{
  "norm_place": "peri",
  "init_std_down": 0.00211,
  "optimizer": "ademamix"
}
MLP neurons of a small language model. Each row is named by its layer, matrix (up: input weights) and neuron, and shows model dimensions 96-191. Each number is 200 + 30 x the weight over its row's rms, rounded and kept within 0 to 999.
After each neuron's rows, "fires after" lists the tokens most often just before its 100 highest values on Wikipedia text that the model never trained on.

L7.up149,202,213,160,173,230,157,177,168,209,207,246,209,156,172,159,197,228,235,195,207,201,128,209,197,234,175,209,205,225,186,185,181,175,207,207,153,187,183,223,174,217,173,225,215,201,165,173,197,194,288,207,177,216,141,156,202,240,245,272,174,195,231,229,190,221,205,165,218,179,200,198,211,216,220,199,189,176,251,194,252,242,170,184,222,263,195,189,230,196,177,202,199,141,190,193,184
fires after: "res", " pre", " T", " P", " and", "2"

L3.up673,193,203,200,184,231,177,242,234,194,215,155,199,198,212,211,185,157,168,223,211,211,190,200,138,223,204,123,182,223,220,228,178,177,188,200,172,189,193,226,169,169,210,144,196,291,160,210,232,176,199,196,204,180,206,163,201,193,167,187,169,182,172,218,198,288,237,226,216,227,201,157,220,187,200,219,306,186,128,192,150,201,156,232,174,194,190,190,167,180,228,155,219,184,168,212,217
fires after: " pro", " of", " the", "02", "00", " in"

L3.up619,208,196,250,211,206,180,257,223,213,242,222,186,192,212,154,199,158,212,184,200,211,153,191,202,211,206,201,188,228,193,256,241,210,182,226,156,201,206,196,194,231,176,213,217,196,193,59,139,213,148,204,206,190,180,191,173,226,197,227,265,269,193,185,184,202,185,191,227,194,140,221,211,162,196,185,208,210,236,145,188,245,258,213,162,171,204,224,210,182,265,210,196,138,244,185,227
fires after: " ", "15", "6", "11", "1"

L7.up191,200,213,225,197,169,139,245,193,168,215,221,199,236,191,181,238,237,221,195,184,119,240,180,160,163,183,197,214,201,223,211,219,255,189,216,200,199,212,223,201,202,212,197,224,225,124,188,205,176,232,219,241,172,176,235,248,196,160,269,206,213,188,224,223,207,191,202,188,221,233,172,226,141,213,181,257,183,195,239,198,278,88,196,150,214,213,190,187,220,243,227,210,184,221,223,164
fires after: "p", " J", "st", " e", " E"

L7.up276,206,232,174,244,214,218,158,230,167,189,178,239,185,184,218,178,173,251,267,233,201,151,176,239,157,175,186,187,227,188,178,185,230,227,222,167,206,245,194,189,230,162,251,193,195,181,193,202,189,266,206,272,254,208,128,187,210,213,228,242,166,253,238,164,230,208,211,234,171,229,166,203,190,262,220,202,198,233,176,225,190,164,225,233,192,188,190,208,191,210,232,194,214,202,162,211
fires after: "2", "1", " B", "z", " T"

L4.up879,195,181,192,193,228,193,233,246,229,174,173,170,184,216,205,190,174,161,201,215,203,140,217,137,237,218,203,236,231,190,231,233,221,204,214,251,264,244,231,206,227,206,177,153,217,188,171,221,185,195,209,197,151,209,231,203,171,171,219,178,201,235,275,196,174,196,184,252,211,196,178,193,269,214,255,238,226,229,215,194,247,165,191,218,196,211,212,246,202,218,252,180,123,219,191,179
fires after: " g", " c", " G", "r", " C", "ent"

L7.up431,194,184,200,146,196,212,217,216,193,177,166,233,184,219,190,161,282,181,156,224,168,163,261,212,256,206,236,154,234,217,152,152,193,186,171,175,224,217,213,173,202,226,223,257,253,161,184,128,192,271,193,176,219,222,173,249,198,227,204,239,200,226,160,224,160,222,168,237,224,235,162,185,183,173,192,254,192,214,181,239,192,181,216,186,184,240,260,203,196,208,222,207,134,222,196,221
fires after: "a", " R", "le", " V"

L7.up464,215,254,187,185,106,188,225,204,170,137,202,191,221,229,227,270,177,145,140,205,171,190,177,154,229,231,205,146,259,228,216,200,202,189,242,229,238,222,244,200,197,234,249,142,169,189,188,203,154,250,227,207,164,207,198,190,270,239,225,173,220,217,224,191,187,182,163,159,219,167,136,249,229,221,174,208,223,183,207,213,213,175,168,203,215,256,254,209,256,179,207,215,233,232,201,264
fires after: " ", " B", " g", " G", " K", "orn"

L4.up834,265,186,226,173,211,186,226,177,195,169,224,242,163,225,219,221,206,208,163,188,152,213,178,200,172,259,231,159,193,201,181,218,163,240,226,155,209,217,224,180,186,194,194,174,240,156,190,194,196,177,287,161,206,208,195,212,205,259,242,203,172,214,205,161,255,226,177,170,231,164,159,217,208,235,206,229,206,177,174,211,222,143,199,169,280,258,258,181,189,206,240,162,219,175,258,278
fires after: " "

L4.up164,173,277,236,194,176,178,212,182,177,180,262,204,258,255,228,182,215,171,263,196,199,214,185,205,212,187,162,212,226,192,268,184,198,170,215,212,220,212,201,201,190,163,210,193,182,163,146,158,184,163,226,238,216,218,213,211,213,169,204,212,196,210,138,184,183,237,218,215,170,178,179,178,199,258,227,226,256,145,201,187,195,173,208,141,188,165,194,240,143,223,233,155,194,178,180,126
fires after: " Jo", "el", "ie", "d", "ly", " |"

L4.up418,202,218,240,204,208,173,208,221,186,123,163,191,175,213,244,171,196,210,232,218,185,176,161,162,144,203,197,143,257,263,168,241,156,246,260,176,205,239,218,146,190,215,182,190,169,171,182,183,199,182,243,150,251,227,195,208,220,189,243,235,212,186,194,192,217,238,188,198,174,168,201,183,184,194,186,181,147,223,188,222,226,170,201,210,242,201,182,233,199,261,255,210,195,239,259,205
fires after: " "

L4.up1274,226,188,222,218,171,180,186,256,241,183,220,272,170,208,192,194,172,208,220,208,183,166,230,209,201,206,180,175,238,215,180,207,162,215,220,229,185,186,284,201,207,204,216,214,260,136,211,205,222,241,154,245,174,207,240,144,210,147,238,231,211,164,234,190,178,192,150,160,275,176,228,198,218,232,231,226,199,146,208,244,177,195,176,196,216,235,154,185,224,208,228,241,197,270,246,191
fires after: " ", " N", " (", " Z", "N"

L2.up228,294,261,182,142,202,161,211,185,170,192,217,247,263,184,187,167,192,238,209,134,171,174,160,158,176,210,175,171,211,206,194,189,212,239,189,218,196,150,188,232,179,225,222,207,237,168,196,201,200,173,247,208,190,196,180,210,162,237,220,210,209,238,208,164,212,168,212,165,242,175,203,217,231,209,170,214,210,236,187,207,227,161,243,166,202,219,168,211,176,236,209,167,202,189,173,217
fires after: " d", "st", "x", "\n", "ist", "ur"

L3.up121,213,161,207,197,208,193,183,271,185,223,203,180,156,208,214,168,151,213,253,174,189,205,235,223,215,155,155,145,202,217,203,192,192,204,203,273,222,177,259,215,160,142,169,219,219,194,192,198,185,194,212,240,231,189,221,202,192,188,165,193,181,189,185,166,256,175,193,231,192,219,159,166,167,263,223,245,153,168,193,216,263,188,190,199,259,182,154,213,191,259,184,205,133,246,280,166
fires after: " |", " "

L4.up149,192,192,226,232,199,190,224,209,216,230,258,203,228,179,145,211,254,179,193,145,199,196,227,190,118,192,133,196,235,214,207,161,195,243,181,199,237,225,222,211,156,208,242,224,163,177,152,212,200,218,175,184,187,205,162,230,227,178,221,210,221,190,242,217,185,238,199,213,258,206,118,198,178,217,181,226,175,213,176,179,184,146,223,201,199,247,180,200,219,233,227,172,204,193,226,202
fires after: " E", "e", "st", "ver", "lect", " It"

L2.up1220,205,186,147,187,233,170,212,218,178,134,159,221,199,196,225,192,208,140,259,153,173,228,199,151,178,231,237,215,194,214,210,229,172,214,234,168,212,233,193,157,122,224,215,148,194,199,202,194,187,205,202,203,250,156,174,221,237,178,194,198,233,237,168,232,206,220,219,199,240,163,214,194,202,195,241,202,211,200,194,226,147,185,186,178,195,202,211,173,207,202,212,186,200,181,239,244
fires after: "p", "l", " p", " al", "c", "op"

L4.up1405,213,255,170,166,158,206,194,202,201,185,218,192,193,185,262,197,233,140,213,199,194,191,225,172,236,260,218,194,220,193,199,227,252,185,154,216,182,164,202,177,258,204,221,261,203,197,145,194,203,239,262,194,176,258,186,187,227,222,200,210,229,254,151,210,187,256,197,199,189,226,236,180,184,210,213,217,221,225,233,229,199,229,216,245,161,215,220,196,132,173,187,221,189,234,237,177
fires after: "i", "om", " V", " v", "ib", "u"

L3.up934,182,168,225,167,230,184,194,238,234,256,178,203,255,246,208,211,162,196,173,254,207,232,192,172,157,206,185,151,204,181,228,244,204,235,248,198,220,197,247,170,208,180,209,216,202,211,203,158,186,140,220,222,186,239,217,233,222,189,205,271,201,193,161,221,230,186,172,268,219,173,234,215,212,216,202,224,178,172,173,202,210,200,142,182,172,189,254,183,191,241,223,153,175,264,228,256
fires after: " ", "1", " the", " (", " in", "ub"

L3.up768,194,210,140,267,169,190,229,202,223,177,196,228,179,231,180,218,205,167,226,186,214,170,145,189,162,157,197,224,197,196,222,270,140,184,202,169,227,166,266,194,215,191,195,217,176,191,212,206,200,236,252,160,214,226,186,179,224,191,189,227,272,200,179,226,191,230,171,178,260,208,192,227,215,194,222,189,165,204,187,217,189,231,175,206,203,219,204,225,221,251,196,230,185,183,200,183
fires after: ".", "-", "\n\n", " the", "\n", "==="

L4.up871,210,228,285,248,206,214,207,234,246,197,213,216,197,219,220,209,194,228,139,184,196,130,185,218,220,177,187,181,196,168,206,149,219,223,234,157,246,193,157,195,227,192,214,249,233,203,205,178,164,204,209,193,157,164,157,208,170,203,221,205,202,219,183,245,171,153,154,170,223,238,237,176,204,175,194,203,178,159,221,216,236,197,216,203,195,194,220,205,157,238,230,219,143,151,230,218
fires after: " c", " C", " H", " B", "C"

L3.up87,196,244,234,214,210,211,196,172,206,187,195,197,194,181,196,155,279,179,189,134,235,196,194,232,178,202,199,184,211,216,247,209,149,176,244,194,240,151,226,196,200,221,115,163,216,185,130,116,214,206,174,234,202,278,197,233,226,193,192,198,196,146,261,184,215,153,159,206,191,159,249,236,227,203,220,216,233,252,181,225,213,200,196,209,194,235,170,226,186,242,170,177,211,167,210,189
fires after: " A", " R", " r", "1"

L7.up509,210,177,221,237,195,204,179,233,189,180,172,249,210,182,181,235,200,206,175,185,157,205,189,213,198,157,206,212,280,184,148,162,165,255,186,211,233,200,176,208,218,197,222,217,145,166,175,214,171,235,231,239,113,198,194,249,205,149,208,231,197,217,172,184,181,165,155,177,182,228,211,177,186,214,192,222,192,181,207,168,264,167,179,192,176,193,168,233,221,202,232,200,148,239,222,199
fires after: " E", " C", " c", "E", "C"

L7.up667,269,202,223,181,174,189,218,216,250,192,186,217,189,231,195,199,123,169,191,198,130,178,204,228,165,206,193,140,163,195,217,214,196,204,238,233,232,177,267,173,168,215,230,176,159,231,157,180,167,198,229,203,209,202,221,135,248,191,188,261,225,232,168,193,209,195,217,175,197,220,171,211,152,245,252,212,180,187,230,238,175,132,188,202,199,238,217,183,146,193,231,193,189,214,210,273
fires after: " re", " s", " W", " S", " ex", " se"

L7.up1394,188,221,175,215,206,159,217,212,171,172,202,206,176,216,213,173,210,196,215,215,190,217,228,256,211,228,213,196,213,226,161,166,238,223,145,178,238,197,246,236,217,182,211,203,212,208,196,217,216,234,230,237,234,197,186,207,195,159,183,228,211,232,179,219,209,230,202,199,202,228,165,266,147,253,192,244,187,172,233,205,228,134,257,201,206,203,264,276,194,185,228,233,188,190,210,118
fires after: " ", " r", "–", "ag", " W", "v"

L4.up243,216,231,151,140,201,181,257,210,193,178,187,188,211,203,216,180,228,186,217,207,165,236,186,169,203,188,190,201,225,177,193,141,224,214,232,195,235,251,290,147,178,212,189,196,206,170,209,221,209,169,191,178,176,218,156,174,193,220,204,253,210,210,197,258,227,276,197,240,201,242,230,194,202,216,174,195,120,217,221,208,231,239,208,220,244,221,192,192,178,242,233,192,191,210,242,265
fires after: " v", " V", " c", "7"

L4.up1174,200,268,179,232,166,166,194,211,165,200,208,240,197,259,230,138,264,233,253,263,194,180,206,156,192,186,188,166,193,221,230,192,217,180,221,207,212,213,194,198,208,215,172,226,180,201,156,230,235,227,201,142,186,169,226,124,218,217,191,173,222,184,191,264,211,227,199,186,221,191,175,185,177,294,207,227,227,202,148,211,252,149,216,205,189,222,213,188,166,204,206,194,186,194,224,193
fires after: "9", ",", "ro", "2", "o", "8"

L2.up1487,193,228,162,211,206,241,189,226,177,239,175,195,204,187,199,203,194,173,250,172,256,168,215,145,143,199,204,209,225,145,243,199,204,210,213,143,217,219,195,184,208,170,212,181,148,211,192,184,198,147,166,161,264,171,223,138,201,221,239,217,193,191,192,156,229,222,187,218,221,172,188,271,191,204,220,210,212,241,236,206,173,233,202,175,203,194,205,218,261,230,178,158,213,224,230,215
fires after: "o", "'", "eat", ",", "el"

L4.up934,188,175,237,184,188,179,204,208,189,198,230,256,253,247,214,203,193,221,173,213,203,189,182,153,250,211,128,216,204,211,181,138,177,220,229,223,222,212,154,169,244,236,174,167,233,219,187,189,106,185,268,209,204,219,231,209,210,183,268,234,254,197,208,192,184,243,189,240,171,145,163,210,226,216,244,239,263,187,213,221,205,184,204,224,226,161,225,201,197,161,219,177,179,206,169,171
fires after: "c", " c", " C", "ic", "l"

L2.up473,121,176,271,161,185,181,237,206,199,237,158,188,182,198,224,191,203,205,173,220,197,226,244,223,139,212,180,195,203,210,203,199,190,204,236,222,236,182,228,167,199,230,182,232,203,221,205,143,192,174,224,188,207,201,233,202,234,228,199,227,256,178,146,203,237,180,221,238,199,204,195,180,168,172,247,227,166,238,178,206,271,183,180,184,210,190,207,238,229,198,196,210,186,278,200,272
fires after: "1", " be", " to", " "

L4.up434,205,198,249,152,159,232,240,240,204,217,194,235,179,210,253,251,252,216,153,200,247,224,170,194,186,153,184,141,175,247,216,196,173,255,228,267,243,227,219,206,239,192,247,199,193,173,168,181,199,197,180,179,172,225,204,210,200,165,191,168,234,187,248,228,165,242,178,181,220,159,245,205,229,210,233,189,188,201,192,217,190,181,223,179,184,208,161,218,185,194,170,200,164,221,259,192
fires after: " f", " F", "F", "f"

L3.up261,192,216,169,227,170,190,246,211,218,228,188,214,178,240,187,185,206,173,307,255,165,225,235,146,221,153,189,208,143,191,166,223,151,148,233,243,175,191,213,218,201,123,232,198,185,214,192,173,162,205,195,244,223,237,206,193,219,187,182,153,217,208,218,286,216,227,167,223,198,256,233,188,220,204,213,228,169,194,171,220,244,214,231,217,246,227,161,199,181,189,208,227,177,160,149,185
fires after: " l", " R", " m", " B", " M", " b"

L3.up1268,156,209,111,188,188,194,197,248,203,149,219,223,177,222,196,193,197,187,149,235,211,197,211,183,170,197,171,162,125,175,213,266,238,206,225,190,223,165,230,183,174,194,245,198,193,166,200,226,185,183,195,216,192,208,243,229,211,203,203,227,234,156,187,183,195,223,190,236,279,208,190,226,217,186,197,192,207,207,187,212,164,202,184,197,199,234,158,223,203,224,251,229,134,285,198,167
fires after: "\n", "eat", "es", "\n\n", ".", "%"

L3.up1320,191,227,182,212,175,194,205,186,229,184,178,180,209,253,219,186,155,194,213,169,204,171,219,183,211,180,229,193,219,206,216,201,239,264,225,173,292,184,243,209,197,204,231,206,197,217,144,152,223,173,163,169,240,230,163,185,262,140,245,202,209,243,269,198,229,194,192,198,209,189,271,214,188,244,212,218,283,216,208,210,214,232,208,216,182,192,196,258,232,245,237,212,165,211,222,247
fires after: "1", "0", "2", " ", " |", "3"

L2.up988,205,192,168,236,184,217,222,222,174,254,193,229,180,239,229,195,184,195,204,228,185,213,183,167,155,128,184,187,192,205,220,230,141,194,225,180,188,206,198,179,202,166,274,160,213,147,194,208,147,176,199,202,201,201,228,248,242,197,206,162,194,117,216,212,225,193,253,260,196,246,234,192,175,177,261,191,176,173,179,255,184,189,205,168,209,233,180,182,124,203,146,176,194,196,239,194
fires after: " m", " cl", "l", "m", " b", "\n\n"

L7.up151,199,194,225,185,149,182,215,241,206,218,258,237,238,214,163,278,212,160,203,186,178,192,214,204,186,205,204,197,175,232,181,200,207,184,170,226,242,147,243,232,250,183,210,204,192,223,171,210,170,188,266,202,207,146,176,172,225,192,173,259,206,235,182,192,214,195,166,169,242,233,164,223,181,212,209,172,154,257,215,190,153,159,172,257,201,214,201,261,188,149,216,194,177,216,170,202
fires after: " S", " s", "s", "as", "im", "S"

L4.up1219,221,178,236,221,158,214,215,226,241,221,211,206,158,232,190,239,181,212,123,150,224,189,200,191,177,179,189,154,197,223,193,184,199,222,179,207,207,185,255,193,232,183,249,230,148,213,208,175,214,200,156,264,251,241,199,215,191,153,182,222,215,214,256,191,193,193,171,151,267,233,178,223,220,225,217,180,182,211,180,121,202,164,230,192,240,213,208,203,187,217,162,258,179,228,199,192
fires after: "ran", "h", "oin", " F", "ound", " f"

L3.up1531,242,171,181,209,201,168,212,236,252,180,175,244,191,254,210,194,142,178,146,211,173,175,209,169,205,200,167,160,186,238,200,253,207,210,189,213,207,218,257,187,214,175,224,266,162,187,212,192,229,243,237,147,219,225,223,172,188,203,220,230,179,119,209,228,207,203,200,240,224,218,216,209,243,213,243,213,197,171,174,224,230,220,183,188,180,179,196,179,224,230,225,198,207,191,171,225
fires after: "1", "2", " H", " ", "0", " h"

L3.up451,163,167,208,188,210,183,235,200,210,218,169,206,159,251,209,187,271,222,230,206,168,219,256,182,182,188,189,191,222,241,203,169,178,134,169,209,202,186,229,169,249,201,252,230,192,188,182,157,193,173,230,228,235,210,209,218,200,229,200,182,198,210,158,198,160,189,161,205,214,235,150,125,221,160,166,226,160,158,190,167,169,238,247,218,255,225,184,270,253,201,149,154,153,191,232,221
fires after: " m", " M", "c", "a", "al", "ar"

L2.up158,215,233,185,175,185,177,234,216,198,207,181,214,267,226,188,185,202,161,194,176,163,191,197,163,189,196,230,209,239,214,171,166,195,231,187,117,193,204,243,200,237,186,200,187,185,165,213,197,207,168,204,221,213,184,200,181,203,196,224,218,227,244,192,116,256,181,184,215,171,218,252,262,188,284,190,200,216,232,165,195,212,195,270,196,204,168,206,187,233,187,213,218,183,186,195,238
fires after: "1", "2", "7", "5", "6"

L4.up494,218,232,203,197,211,158,206,185,197,257,238,211,210,185,239,219,231,213,261,208,144,222,192,223,142,187,211,167,216,148,189,152,200,221,207,170,232,161,199,202,213,204,201,212,217,188,181,198,120,200,181,179,178,145,210,170,209,193,242,233,206,184,216,214,227,251,234,203,244,236,191,210,201,237,149,177,223,148,207,176,272,157,161,186,196,207,277,282,169,243,285,200,224,174,225,209
fires after: "3", "c", "13", " c", " re", "er"

L2.up1422,228,165,138,210,181,200,200,190,224,185,183,168,219,197,205,233,211,186,250,135,177,230,222,207,218,227,217,218,192,234,190,200,134,226,241,233,225,199,157,221,196,185,201,176,196,175,217,188,215,199,242,199,235,176,198,208,223,206,145,168,202,184,150,223,217,205,187,253,245,164,173,209,183,199,220,251,252,160,208,173,181,142,219,201,156,240,139,187,233,199,191,243,189,122,217,232
fires after: " cl", "l", "p", "le", "h"

L7.up127,178,308,125,165,180,173,218,221,223,185,160,264,198,212,185,181,235,207,178,187,182,137,225,210,225,197,193,167,250,171,172,239,199,211,212,165,186,216,157,229,221,208,202,196,202,218,188,206,213,210,266,180,241,197,171,195,170,144,236,172,142,203,200,179,186,177,237,193,195,214,219,212,164,258,178,255,202,225,188,169,201,159,222,193,189,223,260,195,202,209,249,279,176,213,228,178
fires after: "1", " ", " l", "8", "–"

L7.up153,171,189,248,211,206,220,185,209,234,178,255,253,179,178,157,242,194,229,185,159,171,211,189,206,220,205,141,195,221,180,244,164,208,210,223,190,240,205,236,151,178,174,197,166,237,175,202,173,201,216,220,221,219,167,190,180,239,192,195,246,220,253,235,214,226,187,157,182,229,211,193,182,187,201,166,160,167,211,157,237,123,208,208,236,177,189,204,250,231,202,213,169,176,206,194,229
fires after: " c", " s", " S", " C", "c"

L4.up1455,222,164,175,260,209,169,227,205,220,194,191,196,188,198,216,201,211,131,226,236,203,213,201,187,270,236,165,202,202,208,221,206,189,161,184,222,224,218,207,195,203,198,207,227,237,160,146,220,199,246,194,183,188,218,178,215,174,235,229,217,191,251,180,187,134,186,203,192,182,195,181,201,221,231,235,188,223,217,143,218,200,195,195,224,180,197,171,195,168,192,212,206,224,223,238,190
fires after: "er", " S", " m", " V", " v", "c"

L2.up1020,192,144,250,157,201,219,184,171,205,184,157,226,220,191,236,190,182,87,175,162,218,163,222,204,151,225,202,189,237,231,171,218,192,180,197,182,208,179,204,213,185,241,183,210,210,184,199,174,195,215,178,157,217,221,197,177,190,148,175,229,178,166,169,184,177,189,186,186,225,142,204,211,194,190,169,199,230,156,161,193,186,135,226,201,177,201,212,202,172,189,205,258,113,201,230,223
fires after: "a", "le", " E", "A", "E"

L4.up655,210,253,210,203,190,183,222,200,188,211,221,220,239,208,206,204,242,198,215,165,199,200,237,130,163,165,188,192,235,182,187,241,190,196,163,229,239,211,234,158,214,205,210,146,206,163,159,179,157,189,180,188,186,259,228,251,212,224,224,164,226,205,180,166,168,207,192,197,222,257,198,158,176,230,126,178,160,129,166,175,172,169,237,180,184,156,213,197,199,227,177,110,206,241,227,191
fires after: "ar", " m", " M", "ver", "e", "es"

L3.up700,200,217,184,216,222,230,214,238,182,224,195,202,237,188,187,209,229,249,141,186,209,251,196,178,189,200,205,205,159,258,227,249,179,214,244,169,229,206,214,203,173,169,228,168,244,129,160,210,222,202,150,221,188,155,181,159,208,212,183,185,236,166,171,264,182,194,176,170,185,221,176,225,236,249,242,226,209,204,147,191,232,176,217,198,253,202,117,235,168,234,182,205,163,138,259,152
fires after: " f", " F", " S", "S", "us"

L3.up1218,225,233,195,229,223,125,229,223,213,145,232,205,246,200,181,153,235,237,183,223,214,177,211,169,176,269,204,165,208,226,181,230,157,178,260,184,242,162,235,194,205,200,207,178,204,181,192,198,212,216,188,173,191,278,240,176,245,164,213,221,194,202,189,224,177,193,161,136,219,152,201,178,194,254,206,169,217,225,178,179,207,195,205,222,225,188,124,252,218,213,176,231,169,191,250,151
fires after: " F", "N", " N", "ran", "f", " P"

L4.up803,184,208,160,247,193,172,212,179,191,206,238,239,172,198,226,151,238,220,207,230,200,207,198,164,233,168,205,192,196,204,171,171,236,216,178,195,185,207,212,157,232,226,184,217,184,158,221,210,187,138,195,182,205,169,178,144,162,233,208,250,191,199,182,232,145,190,184,207,175,221,169,207,173,181,231,189,220,223,184,166,243,140,205,245,185,201,236,226,177,204,262,160,190,265,237,232
fires after: "1", "2", "ear", "ic", "ct", "9"

L3.up1175,178,144,167,213,235,197,238,186,191,240,204,185,179,192,222,232,221,191,251,176,245,256,210,186,106,248,218,181,236,196,141,208,185,156,192,249,201,120,228,145,185,165,235,212,199,186,162,189,194,201,177,203,201,234,232,153,220,220,182,203,229,222,166,209,207,249,188,228,167,203,166,238,202,177,197,188,195,184,154,182,207,210,233,195,223,250,146,228,177,203,165,231,229,182,250,228
fires after: " m", "a", "us", "1"

L4.up898,222,226,206,193,117,152,204,197,201,206,238,202,179,193,155,176,262,208,213,227,183,226,207,169,197,186,167,201,192,275,191,190,219,184,233,263,216,208,212,204,227,211,258,216,218,212,179,168,178,201,248,200,211,154,220,170,192,216,203,223,219,148,204,192,193,243,210,225,192,175,189,256,219,232,164,199,216,199,180,219,193,190,160,199,137,222,172,196,170,189,222,179,148,222,167,179
fires after: "8", "9", "7", "99", "6", "al"

L2.up1500,196,222,192,237,164,180,218,168,217,243,197,250,260,250,217,155,179,198,207,219,168,157,201,165,165,218,253,160,169,196,203,197,207,226,164,163,238,148,241,184,246,175,248,194,238,211,192,213,218,195,197,199,210,249,222,233,210,144,222,222,186,194,161,236,208,233,213,247,215,199,234,247,215,218,195,192,214,183,199,223,189,187,242,177,232,154,213,225,243,195,247,209,160,220,214,209
fires after: "1", "2", ";", "0", "3"

L4.up43,222,210,201,240,161,221,203,210,112,215,227,177,223,231,200,168,267,212,201,209,181,183,214,209,215,143,185,166,267,196,178,170,178,201,182,166,196,182,224,203,230,195,193,177,209,216,191,194,193,237,177,211,180,162,242,190,185,230,220,214,214,214,157,250,170,252,221,227,214,207,203,243,193,223,228,265,205,247,229,238,204,137,226,241,189,191,176,164,158,218,178,180,235,212,222,246
fires after: "9", ".", "ill", "–", "8", "4"

L3.up1526,178,182,194,181,187,173,240,237,192,194,215,244,149,176,198,157,213,238,165,192,171,187,264,190,238,183,229,149,194,238,237,136,182,254,175,206,205,184,213,234,150,192,235,210,220,208,172,139,141,195,265,226,223,199,216,167,229,235,174,176,225,210,197,173,218,244,235,221,190,198,177,160,255,208,176,244,175,141,218,244,193,140,224,217,234,178,148,229,252,234,175,220,177,206,285,181
fires after: " |", " ", "4", "3", "m"

L4.up70,208,230,206,221,185,156,244,222,208,153,210,222,179,198,238,237,218,126,184,224,167,181,189,171,212,226,218,162,261,205,220,179,236,233,166,178,220,223,194,189,175,146,224,204,213,189,182,212,147,192,204,193,180,211,167,164,174,173,207,244,180,200,192,185,169,232,246,210,190,199,232,172,160,198,206,190,173,177,153,230,185,226,153,237,172,197,201,185,167,161,210,177,179,236,216,143
fires after: " H", " V", " c", " v", "h"

L7.up1080,213,206,254,244,201,155,209,281,173,227,158,168,224,197,226,226,208,172,183,220,178,202,164,229,183,240,170,193,242,209,178,194,188,236,211,148,206,195,180,178,196,141,162,228,208,169,162,175,186,206,220,156,227,201,209,201,221,193,230,194,233,256,185,204,186,186,210,176,183,217,208,171,146,233,222,216,172,232,216,189,199,190,191,210,172,156,242,299,190,238,218,167,177,217,233,136
fires after: " c", " ", " C", " W", "c", "ol"

L7.up1469,230,189,193,179,127,156,235,222,181,175,169,252,241,231,162,207,276,161,183,152,201,196,224,224,206,192,201,188,138,170,158,143,239,196,234,174,233,202,174,179,217,221,232,180,214,250,196,213,172,156,218,264,169,223,191,247,217,174,187,190,228,210,172,227,224,221,183,229,226,223,210,147,175,179,246,266,144,193,182,182,174,171,194,161,276,205,181,255,184,193,194,207,191,194,201,204
fires after: "it", "ist", "ount", "er", " m", "et"

L7.up630,200,186,263,173,209,175,204,269,214,218,184,150,196,170,183,219,249,227,230,198,139,169,191,222,217,224,179,171,239,158,158,169,172,255,245,121,218,215,225,233,235,188,173,218,162,219,202,217,203,227,194,168,219,194,215,207,188,225,235,179,206,183,238,221,175,205,179,289,267,179,166,209,227,228,171,192,204,201,174,157,204,190,184,169,201,196,226,230,176,208,237,200,205,162,212,205
fires after: " ", " c", " C", "C", "S", "c"

L2.up827,242,145,200,167,188,185,214,184,208,192,157,207,176,253,217,191,201,206,193,192,178,181,146,183,180,224,240,193,187,210,165,216,168,222,277,217,227,208,208,196,229,269,170,181,205,171,172,182,172,190,187,198,240,142,202,248,208,202,174,210,222,266,210,194,212,197,269,155,248,161,180,241,226,196,234,229,217,216,200,209,163,210,171,215,173,216,237,196,240,237,237,228,126,220,177,219
fires after: " N", "p", " M", "(", " p", " sc"